MLP neurons of a small language model. Each row is named by its layer, matrix (up: input weights; down: output weights) and neuron, and shows model dimensions 80-335. Each number is 128 + 24 x the weight over its row's rms, rounded and kept within 0 to 255. Numbers have three digits each.
After each neuron's rows, "fires after" lists the tokens most often just before its 100 highest values on Wikipedia text that the model never trained on.

L3.up1479:133153147154095134120124134151115117148149063123135135152099165165096133135100132113143133144096134131126089117120119163141081110149120099124147109155152089127094093161135097136136158171135085164129131143123146103154114147134147158136148162116136156158084102171138166105134119159110106148087106099143130128095128122114141155132117119158141111100113131122139117135107132170122090107148158133128126123104117107105173146123147137162138142108094102124139109071133154066136133121144125101170140124156101086109116110102095117094145141097091100069142170133182153100167132123128116159167138174110116151112095119101124130134156163142131157149114079138112150090135131131128109140127138118161119108135134170108096156101127112088096105102149135132107161149145105100132112116150174
L3.down1479:155150169126147118096124167147166145148123084105153143127097130139070116164148121147111132104123129128126107116163130140098090121154125139116126102213070133130054128153110151076139138100139145134142094139167109122129108140153109119124149119117128120135114111148166110177118126095133120153117097132117101140151122109133110144106118107149145136110128061167130113127121096154073146118135164125164108161092127127126173139136132167134105145097109109114138116068097159108119109127123146091170145106121087115128133117123111118158148110152104125116138114101161159131140155099147143154175136129116091132180125089119124139123119111106143153130143100126138143112154141143132091137099147149108173150125107137148167121148130113120145125105125121107122103113151102141157082097134128
fires after: "-", " \"", " (", "|", " ec"

L3.up802:127123139110129106151145139151150098161149102099100138116071111122147127165128167150160095111134145107086159166137115130091142159131148147135156107152152107133139137119117109151135129114109123127150139107150122158159181143109132180149139115186123109126108099147144115167128126124137130154135082121139118135110164143141109116175124158139098089128117089086149154140110086116146129128105140143124134106122155139099134122111101128109145104110127113151097085118110130133110173079088142106126097148144103149140154125097152128161132157158137100145138133140138076158125138158113149157100125148162122081169158103123136138092118111139116085084128134093151124144117140144151085120124145077127109122126138131138152080155139166124156144112081121136139144120121168108090115111100138
L3.down802:115146120183120107152124121137118118122151122157113120132111166156165146127148134121090106124145100151148090167131114120103105136136191152143174098152108152170133156087122149129134144137098120109157101103132129154122163135111125130118160112130123085113160090144105109140161083121127141121107108114113143175122116155144144164117094090143085114102116132098147087140127113159107106097128145120164123117097116135153119119112123161133153112145101105129113100138106137161128122111133135152136133144129118081113158146129127129134134124157144125158153096079107148158090120126086091158122183134123142108166178126160130138165128165096120117159108091123138140150107141118142129112141128155101168128210110112125130056115114110064119145135110147062136085122085083129100163118129161
fires after: " |", "-", "′", " the", " 100", "%"

L3.up1257:069115160112092104164140096074131115114110103116126139131143159113125114125144097163147183125145121119142141158105147141129108145096145149101138109185112116095115115147121156131113101111141160159154146148156111142138130155164104131099116155102181086139091131116146156119130178149148154124119098129149141083133140159161124165131118115143127150169106137132118157133119124130140109151127156179154119134111111099112140094097137133165104107150058073055143114125168181098162125147111129104130180136165102099113126119132125130134160126125130150131084099174176119110124078135143115114154122166148127159126095142147119098120169116162187176139135131151135118113127106120125129137138114142081100123138120146096127119148093120161110102119086127169080139132135142140117127128117137
L3.down1257:127193146173106112144126095102134107149068117104126124130143141082137146140118136189118139160143133102084155150162142152068140145137125151124129127142116111110088128138136127120134082137142098170118170167155090152128139135137142079133119153126163122118169106136152161144134194071114109137125141133102107132165143104148149149134167103145101134139120127101080177114150083170100106102136166123131161132108117117155140171137136195141138132087145135110101141109166149135151136142096149137167102096151114123147150112113088138102116122136147137084117121121135109158109100140155133119139156123096134131149157116143123105100132136120122133126132147104103117141126146143123121146147156123141139100179081118127110120164126111128120114129120092115117116124137102101115131107101173
fires after: "-", " (", " \"", "–", "/"

L3.up1399:110155110129112112133095127079086124083139149155135115101162160099111115140118085110133143161129088098093105152094128147112140143104131141084143175096120129170115133102096124107139114169128145145091135085096137151123125123116120138102119113134172107117164192114124114122139101151118104134146129147165118067109156127141137098126093169109141095108103184094138129133144107120174162068122105148143132141113130110099112126075123093143153154125120145155137119154127160132150084135166133119106139109114154123095183144137114106135100140114136152118104171106156122141136118138134139165154143125106108096106094142200152125139115145120127156109100145134103151120109095127139134128134115100098135107176128129152096158169124097180136117117132138110103109155150126140118099162141130
L3.down1399:159123126109112132098155096164073153132139139139176133108149115142134137088093118136087127167136119105120112144101147109142127126121152141121093170112116114174157160122144167104108162092105147138120138150126127117111141121116161132129152155131080111100131145130123163144112139122102097155134132169121115135128101156152120069106137138120135124095118134145114080116126125126168091117154128169127144126094152099132155112122096144111105172133157125128152117138130100114101128092106166114083125089079120128135150115144143130115190134153138090141139118158095128192106121114125132104123115180176121097151162126141166129137165123142126115065136132106119148113167180150099149086141122105141140149141135104073115131171150112130113153138130124122102087138154091124141146136110187
fires after: ")"

L3.up1380:143140099133116102125104131117158132120134148124117164113154132105085140106115140160149123146146153141131155119085124114103130142111094112078117103156123106145152106110106102100141140130112104112155108149137113151168130106118140096144154126144130131099135089096078191119128161136152107130105130176118154148106127134111132141126130167109176062139102147130100131074162145098126129176118151114150109114122155170130147081136096177105109117106136111164109163139119138110107139097113155136157127127124120156143144090138109119143095109155125106166151111118116086115126166138173152147135143155111135135110115170137182143126141141148111172102162138144085119091162159106147146090102163147115167110157108131114117083130109123146156087068113147138117157119146080134119114158149103
L3.down1380:099165114126103138148148154133107132112103128133137146151119117131095177121114122112129167091124155132152139138137090141102100151100091167135122118125116111136096156147137136085103122086131098145121110117139101149075101131153078130159151113086123154144076086126106118147105137096074140105128181097135135186113113079163124139092139119134113146118111131100159140145167114095170132131138153110130129087090124137122152128109099140180100137104142113123126117101116107130140115157147150147129152126146146104146196123179089127166119116147124109134141160109124088167157127157167144156138132134140161116121151171158148129136123153146098143100141130162149091093117100132114131120135149116146163127140110175121133123109124158128162111083090150107142132177114169138110139142138141
fires after: "\n", ".", " S"

L3.up405:134155146130102133130140134131136137097134125119113132143158132121129123139143131087098102116143139126101161108099098124115139138129119112145113135136135162098107171166138116142127129132174107120144152097116162099137142106114089095138143164195091177092166107048145122101111125127090098126137124084112133145151119117147118109070121161122167110065111161091127104161130165173140132125131161109108113100119073117122122091086165150125122136140140132149118168169132141113108108128133159142130114098116148137134152126113153141132143116149136180098121123114125117131160135112102121137140091087100082131117109108158124124159145123136106128093130123138099108124116089160109131133115112148139135139116131112122158125088141157161183168134127192166139097140143092126114153168094094
L3.down405:132134124122140137097156178088125162142097098131118115142145127121152143107126127083121098086162126103127123102101114121116101116113069145118125115122101103123121103139128131098119130114143164151177125119157128134136098099115099140111109154119118169131123074114148132126111105154137127117157111118138128103145094151122124115126130103141137107084142122101098115150137148126147156096113149145122114145137182153149183116131117145154106164134114124124119150138172138097115154121154133127168113125171147147110136119106151122141130149130067113145125181166116092142096166118140080165102134104155139110121114100116171140159154105141145082128131180116113136139133126172163123099137103105117149130123148097149155096094171145155147107160065157136113144113094100177100098133097154
fires after: " ", ")", " 1"

L3.up728:131137144126145121098168139147146084130143160142176104106145091142122085136157126119178124116132146135110154121104160167120143130148139147138098108129108131145100150125109131118103139138090103169117078154138109131082081135203142106136096147143132130154152138110145096105123148116130095142134063151108140105129159159100109128137104073074159125116156101141168136078114140135118136123137124148158108121116106137172182160113168158151113118115149154122128128130144159140112090098149116143147151151082127131143137126139095167146101135131122141131117122129133139141134094166141128108130148109124107138117155152096144091138102115126119094081124118105181116105170125107171127119095081103144152167137131091132135119111134117140163136129093101127125145129067151170151097149154137
L3.down728:122130113131127121116150135132122098163109168121122127148147122127159139106188101121172139135134139138118112157159151135135123137139132125166137166134118111107103102129123123107131099107151127127160124151091116160097154134137141108129121123122095168103071137137119139124173139076129098107118117094072149116127128134173150129096139093112109122096150143138128100120096163167169115117098094132130154121128135124134119108104132099165158099113084142115092146129144102123146123105170124164137132108133141107117139121110124129151122149127104132122162147141098132143119107091116116120119169136139147102153147126144144120167122117165104112111109120165131059116114152093060146141141135110132126145118101124132113074150131156114124119121150207188133105132131122157145116136096138
fires after: ",", " van"

L3.up1243:182182175125152133125150122091145107082149123140123140137134108126131100135169119129126106119120115141164155110145148126147153119138098154114094097106129185145150138174083130162147119158139142166086095096093157151136090139123128156154125150092120114149151132116150109135102162096120138136090133119107112110136127103132128123131085132146173094140095113066128092127075087113107105126117098122109081101143096131125166155155113124137080149120134115153134125129119130140144124112135124130067149127133143144102165101143087131174096131151110131156148117150125112107092142149078145178113121140120139102144118106114136097141117092153115134094169130133134124143171149086153151126144123098149110149134124102127129117164105145120154103130145084149146101125134121113134118182145099
L3.down1243:146184125166135132122136133152147060073114145074148124114142111111116142101101115147126126180143145097144142176141107112115143149131119164077125120122168140098161129079133145130158093160145130135109109108114055127140088137123123144127131110125122155099193122146152177108130136109165113159133133128099127101134135123123095110130113112110109170118099064151126128158133150082121084104095150111071102132103140158102128177126131136098077143106122094132120120144175143124099146131115167114171140138147171107150112116117094142150136133063142135106145154125132127146100129114172133149121118134144131084142144134168143141145180139181112140119132086135135092155147121100149134137069114115134108136133089114140140137114119120191129143130159125112176113094134074131134138126170154
fires after: ",", ".", "°"

L3.up1011:121128167126097148110130124111165107141116172119123183148135140137121093112152154130159112159143149085155147140107125126084116112120108075133121102114146102157106167115085138113146136128146139178115115116091150121142099144144095109164156101138107141136159138124113169107154100140128105155131147104133124117085119113106172144120115100091115084151166131153127107072146133156122158102087110086180101108157134179122134123095132115141151128138123161137141122121173165110135092074126118126141112165129181098128118134135109113120126138140138132105139119156138140145126127155113106157131142112158093125115139136098113130155142115106138126129144118150161099136153117111137164091120138161131125137146119112159127114178127148105124111085131118158124131128152092121135089139097091
L3.down1011:121163154108124143131142171108111112135128134119141141143094114108189097089147133098126144133141137100160146137121133162125136097142146119117171161138113117160103160104110166141118135122093120144113138108139127126137119155105116126141121138107129143126162151137105130114173119121151105150100124083141090133103136109131094142091097111079085172121133090122114149063116100103077161153090124121124102122125117137105169172132128112138145108144138170141141152132148151111163114155154136132117118175114145103117125160128107140157101145153091145078121136132173096119095075174087117150155125124150119130167161119130098139124112150118117143123130076146142094186100105112105147096142131113125115149131173131126177098143153151120103124097113165185123137121164106128132145097153102
fires after: "\n", "-"

L3.up674:167132171103156156125089120145144097110100108169124107167114156154155123112154078121153123088127102126082112101130142171087116093115153085074135136148137101143115122107120120154104141126137126134133130122123122097093120117103128134167149127147122176146164152145163139071106115140133138184081154148132110134110150085133124153125125167165124093129136145121125121112093122121075120121120116117132086127150127121136144149081152136156147125108125136161155101146140117112089126142156162132084150132150124142171133151116137124112105104108127112143106120137091145143127131134088096113149133101153149116153138118158107178148171144148123115130090125113149156118121085172156112131148149136079091081116119107125177124146140113145107133189138136133107139107172191141127138112103175
L3.down674:124139129077121101121128176092149110166116096130141097123123132168116158136082139162126105125171114152106184130097141141146130144102116126134107105096137122114111130125128114062147117119108137101182138126130159112116150138136147157173111124126104151109102107081131094122097065106095136131106095116144123159172128136131098100135079098131162170132136186162110114138099132180113170151111106124121096139127116170140132154107153140106153116168138173129134108143137123156070135098142171153152110099125081102093083089112142113080161111198141154113176160144129130112153174150146141114139096123124097144144144127142117136112090132119108137093162142150094111138175155127122088127168155095094133093129129114128110150140114120109163142155100131161140081120134140132108150112127125
fires after: ")", " |", "′", ":", "-", "|"

L3.up1058:153135084128118115138129097167138146127108100100087117114144141111109139152100153138125138092145130102148162134104150164140123172116151125090087152138159147139107143111082182135114127163136130154129112093182091130135136115121131117130117132169137108120112143119124120127096127151135094071144096145133121147139124147130126082120094110153142144129154141099088127102115102128113144115126156135118129114095146101135137120075122099118094129164157119152140110133146126156081133140106131113110156080130123141128204121139154122106087133129128165110156122117150131143140135138137128119164145119129131108107114150119167139129074120121077153184123151116163127194156141109130141106142164130141152188084138120128117136139125134136144120110100147145177151072137120159119111164121094
L3.down1058:119151147129115156139139112136127099175115098071149114106149138101104122124137140147166087167122158176161112172142143120171101140111185127140101093164125112113123167152141099110118108137110143136107157102175139112167135119138143137112102117137119118118141136144081155161145135128121091137116149066095109125110158147174123089079133138118121121113140151132099107104122099144131108135101158112117120118089143170149113126133087102132122120083141168126119130141107121124129107128137136133125072086166172149095170133146121100133160137137112159130145175117157122108124119177091159126142145134140123100154165148135113109126100126094094098110144116139133058123116121147119070141121156109112156152128073146136143121078130145129137143135112147124156146145086148191161148153140131
fires after: ".", "A", " A", ",", " M"

L3.up905:107156160162156150102144125124151118082125169106116140113087095164099141084152147116120134127134112102147124121106164111126124107124153137148152165125108124142112159129100181121104084146118141134138095141157137157092100164161127128128121126130167119099143102134164126179118152115169082122118095128132163118096089155138144140108136082122112130132137132088127112106110118142106101153114124114121156101088148149123156109126107123134126115087130116087138122113122088121144036091147136121136135136118142157141110118168129136104150125115090150145100107138154096134133100173104142157099089101142104121172140116085109084122128124138141121134095110125151131127121126132135095164135131096138128139129152136137132122136152139123175158159119144152164092123067141158073148125152116
L3.down905:125141184133128121098163106127132055117187121111114116124157094152124090093100101123130155104154104121119126136115166126100116122074112113086163118133102146144116145138114128126098112123146113106144114130150105113118117084081104118098141126121136115131174100162106099109136145174164130183091109097111164133144138130137161145079133076147180132106114144131166103123135083116118081119107074141152117101133147146120123108142132110084158085123114145129161110123161162133084083111142084141134172174131162133141154132137104141145097133127087146128136139154141150144130164125116157125106120117138135142131143124101144135126118086114123110115085117095145114137106130115130131188148099115141121157081165139144143074116124064097177177142122151152125089167146124132116154128139132
fires after: ",", " the", " of", "%"